Weights of a small transformer language model.
Size: 15 layers, width 160, 2 heads of 64 (1 for keys and values), MLP 640 SiLU, 5.47M parameters.
Architecture: RMSNorm before each block, learned and rotary positions, no biases in attention or MLP, untied embeddings.
MLP neurons of a small language model. Each row is named by its layer, matrix (down: output weights) and neuron, and shows model dimensions 64-127. Each number is 128 + 32 x the weight over its row's rms, rounded and kept within 0 to 255.
A block is one neuron, or neurons of one layer that tend to fire together. After each block is what it responds to, as a language model described it from the Wikipedia text at the highest values.

L5.down218 [133 119 115 181 157  83 171 143 114  75 129  82 142 136 112 216 143  98 124  97  84  99 100 141 173 111  59 169 146 140  74 122  89 177 142  99 157  93  82 131 117 167 167  81 130 102 160  99 143 147 153 187 117 120 130  84  80  78 172 141 140 112 127 145]
L5.down357 [174 158 126 202 131  50 129 133 172 100 144 134 104 159 130 159 160  94 116 150 149 101 209 129 165 162 176 165 172 148 106 107 116 194 114 187 118 128 175 135 136 156 171 116  69 111 176 133  89 152 106  86 148 175 120  88 111 123  55 121 159 119  94 109]
Responds to: First-person "I" subject. Mostly the pronoun I starting a clause in quoted speech or song titles, as in "I feel", "I want"; also weaker hits on "to", "would", and first names.

L5.down463 [122 105 135 147 110  81 138 114 134 132 110  59 154  94  80 119 140  73 110 184 130 163 137 178 144  83 124 156 154  97 118 145 144 108 114 136 124 109 175  96 160 145 114 149  90 103 101 154 106 213 161 126 166  85 150 102 108  86  88 151 152  93 117  57]
L5.down529 [146 148 143 175 126 173 137 144 131 161 108 142  85 114 156 150  83 125  98 136 127  91  42 144 120 114 136 151 170 124  94 123 115  85 221 137 132 127 102 129 159 101 145  92  98 172  81 149 117 161 123 154 116 144  83 138 147 104 144 178 124 135 149 113]
Responds to: Table cell starts. First token of a cell in pipe- or semicolon-separated tables, often a late column or row-closing pipe, e.g. 'W'ondery, 'S'otheby's, '|'.

L12.down92 [130 119 115  93 163 136 171 141 127 169 143 154 169 180  85 152 147  80 110  85  89 110  89  74  79 121  94 125 145 130 123 148 127 160 151 120 157 163  87  56 102  83  96 135 105 166 131 184  72 103 101 165 101 121 119  85 107 115  74 178 117 116 127 134]
L12.down117 [ 98 127 129 121 131 112 104 160 154 105 126  85  83 125 147 150 141  80 124 105 159 165 125 114 170 138 186 151 138 137  62 160 161 165 122 135 114 116  34 167 131 151 123 119 174 100 202 165 255 156 108 117 105  95 124 134 184 140  99 114 108 112 156 162]
L12.down135 [128 176 105  90 115 133 100 195 127 148 134 108  99 109  67 162 122 109 131 103 149 159 119 163  86 158 184 121  96  87 133  91 135 145 157  76 118 177 103 122 163  67 145 135 139 170 172 102  92  73 132 176 123 130 166 122  95 121 120  88 163 163  82 115]
L12.down171 [ 78 127 151 113 114 133 141 181 138 134  95 143 127 103 123 130 113 126 139  93  98  89  44  96  51  73 122 127 127 155 183 105 120 102 101  54 127 171 126 135  98  70 169 130 151  71  60 135 146 127  68 170 180 183 102  80  87 204 145 129  64 126 151 155]
L12.down280 [141 103 167 169 135  89  88 154 146 100 150 144 110 120 120 108 175 159 107 161 139 132 133 153 114 121 137  75 186 151 118 126 133 135 132 151 153 156 174 131 129 158 130  77 154 180 112 108 106  78 129 197  79 123 127 146 111 123 181 165 115 176 118 145]
L12.down432 [163 209 167 125 149 172  90 106 152 114 138 148 131 181 143 129 143 103  94 160 115 113 115 123 134 136 165  96 122  93  60 163 107 153 148 123 121 112 130 155 176 143 114 129 112 140 141 127 164  99 162 202  85 162 141 126 212 106 177 129 140  84 127 136]
L12.down546 [100 134 114  91 102 104 154 222 139 131 170 174 172 129 145 147 159 188 167 115 115 122 144 141 118 140 143 113 139 153 171 132 146 104 147  86  73 157 143 140  88 164 163 181 127 106 146 161  97 109 148  32 111 134 107 171 141 122 112 125 100  61 102 193]
L12.down580 [153  58 140 138 198  94 156 162 110  60 112 106 182 111 123 126 159 197 177 122 128 149 121  94 117 147 128  92 127 144 128 153 133 127 196 132 109 150 148 127  48 112 112 105  32 125 126 127 125  97  92  68 105 125 104 142 132 145 150 101  91  67 202 131]
Responds to: Word-initial fragments and numbers. Opening piece of a word that continues, such as co(-founders), en(listed), Al(so), or a number right before a dash in scores and year ranges (19–22, 1946–47).

L2.down414 [120  77 131  90 156 153 137 152 147 104 162 104 127 128  62  60 108 141 131 107 120 182 120 185 141 123 166 142 131 101 110  97 154  66  84 126 112 178 134 104 173 173 146 125 146  84  98  99 127 152 185 132 128  77 147 115 108 151  60  72 161  94 100 119]
L2.down517 [139 138  93  74 112 133 156 144 121 109 140  64 143 140 116 121  87 123 121 113 169 102 109 137 118 125 182 106 103 152 130 105  90 187  92 177 112 153 115 142  81 133  84 110 166 137  92 135 130  86 108 107 143 128 126  96  84 103  98 104  89 189 103  96]
L2.down628 [ 91 147 127  71 126  88  87  79 123  79 130 108 121 150 142 116 126 171 137 126 124 121 144 116  82 157  47 182 147 168 151 126 182 147 109 137 106 159 123 123 105  38 133 111 141 149  91  74  95 125 134 126 120 159 187 140 104  83  96  82 154 195 164 135]
L2.down634 [ 84 104 138  76 151 132 108 110 137 102 142 120 154 131  90 121 119  83  87 138 109 114 105 113 144 145 125 114 129 118 119 100 131 156 145 237  96 110 102  90 183 122  97  88  91 146 147  61 153 159  83 140 186 100 130 131 131 103 163 106 174 159 107  88]
Responds to: Year final digit. The last digit of a four-digit year split after its first three digits, such as 197|7, 202|3, 198|6, in dates, ranges and tables.

L12.down191 [163 152 172 104 105  94 121 109 210 116 121 111  69 100 128 176 103 113  91 131 157 108 157 179 161 148 119  94 140 165 163 114  72 109 100 149 139 153 110 146 161 131  98 120 103 133  92 123 146 113 145 148 136 155 118 136 120 121 168 101 104 108 146 150]
L12.down251 [170  96  94  77  83 148 116 144 109 165 133 186 137 111 157 116 122 139 127 138 159 166 113 147 109 127 169 140  77 125 143 118 188 128 189 144 133 114 159 111 119  92 176 110 123 104  53  82 116 130 105 136 124 150  69  85  95 139 105 151 117  47 173  79]
L12.down268 [176 147 113 132 111  99  80 109 125  59 125 171  31 140 142 102  86 130 124 128  94  96 126 123 111  81 126  96  97 106  99 119 104 107 138 134 101 116  95 101 100 105  86 158 105 191 143 102 118 135 160 129  81 150  98 118  61 139 104 205 166 123 137  90]
L12.down286 [140 178  69  78  99 123 150 152 136 129 146  93 140 101 149 127 136  98 102 147 122 124  57 151 128 228 137 224 148 156 191 150 146 179 106  86 109 109 147 171 115 107 101  70  95  83 116 150  83 143  78 129 152 138 143 151 119 206 129 133 110 129 146 115]
L12.down403 [128 129 168  65 100 147 133 114 104  74 112  81 122 186 191 101  74  71 186 123 156 107 128 110 140 113 102 156 113 119 156 118 135 110 106  91 124  86 104 101 138 153 104 156 161 102 145 138 151  58 181 185 102 113 113 154 135 137 128 202 129  46 116 139]
L12.down427 [115 165 171 106 178 125 131 170 102 171 108 167 111  94 139  95 170 157 162 155 128 137 118 176  61 156  86  68 141 118 129 124 149  69 136  82 120 104 188 156 155 118  96  87 122  94 166 116 118 152 140 116 104 117 190 100 128 145 106  92 122 149 107 123]
L12.down428 [137 125 115 117 170 173 168 106 122  63 159 120  90 111 143 115 103 136 154  93 146 166 155 109  93  92  96 154 159 100 125  51 147 195  80 158 119  84 121 133 134 181 103 159 117 149 129 145 148 167 118 128 153  92  69 140 137 128 143  91  41 130 152 160]
L12.down552 [118 101 109 120 134 195 131 190 140  96 126 159 153 147 119 149  73 149 110 131 136 148 126 110 131 140  99 119 177 115 202 167 130 104 114  55 124 142  87 142  72 107 109  95 159 117 133 179 122 131 163 123 154 124 113  55 168 116 148 100 158 116 150 122]
Responds to: Quoted "I" and name fragments. Mainly the pronoun "I" opening quoted speech or song titles ("If I Lose You", "I think"), and also mid-word pieces of names (Tuscaloosa, Picasso).

L5.down101 [146 156 213  98 186 175 117 131 114 188 135 100 127 133  79  92  89 107 144 153 114 111 150 156 142 108 101 135 138 109 128 109 171 186 143 161 129 128 105 128  53 110 147 132 163 130  86  80 142 170 161 159 108 170 139 184 159  84  87 157 159  54 181 143]
L5.down633 [ 29 200 161 135 115 159 113  94 148  63 100 167 124 128 187 164 139 118  64 117 131 166 134 114 148 115 124 135 138  75 112 151 132 183 101  88 145 137 191 165 114 127  90 124  81  73 120 155 118 140 176 154 108 155 112 101 128 109 138 143 134  95  58  96]
Responds to: Subject pronouns before verbs. Subject pronouns (he, she, it) opening a clause after a period or comma in biographies and descriptions, just before the verb, e.g. "He completed", "It was".

L2.down60 [169 140 130  83  86  98 163  98 105 136 122 124  63 133 141 117  91  87 122  91 159 138 191 105 117  90 135 132 142  93 129 149 145 105 111 130 122 131 153 125  98  55 135 101  45 115 154  92  72 148 118 126 165 105 144 151 142 155  70 112  73  83 196 145]
L2.down388 [152 132 136 127 157 104 161 127 132 176 163  94  78 115  31  86  94 140 181 158 109 109 125 102 146 162 149 112 152 148 109  99  87  73 137 111 150  98  48 122 148 111 112 124  93 130 156 171  70 129 130 149 105 166 130 168 149 144 144 126  91 115 168 113]
L2.down441 [137  70 117 141  91 133 138 121  93 157 146  79 137 128  75 112 110 100 118 143 133 110 187 132 156 126 173 131 132 130  99 181 126 130  99 140 178  86 157 112 163  80  83 119  93 160  95 128  99 106  95 123 183  87 145 146 161 131 161 129 122 151 105 165]
L2.down543 [135 124 119  97 120 128 138 157 125 136  75 148 204 114  90  59 167  84  91 127 130 111 119 101 119 150 154 166 100  92  99  57 104 147  73  86 146 186 111 109 116 110  77  97 119  94  90 102  82 143 159 105 123 139 170 100 152 104 191 109 107 108 135 165]
Responds to: Clause-initial subject pronouns. Subject pronouns opening a clause in biographies, strongest for she, also he, who, they, right before the verb (she also starred, he was born); weaker on first pieces of split words (Back-ground, foot-print).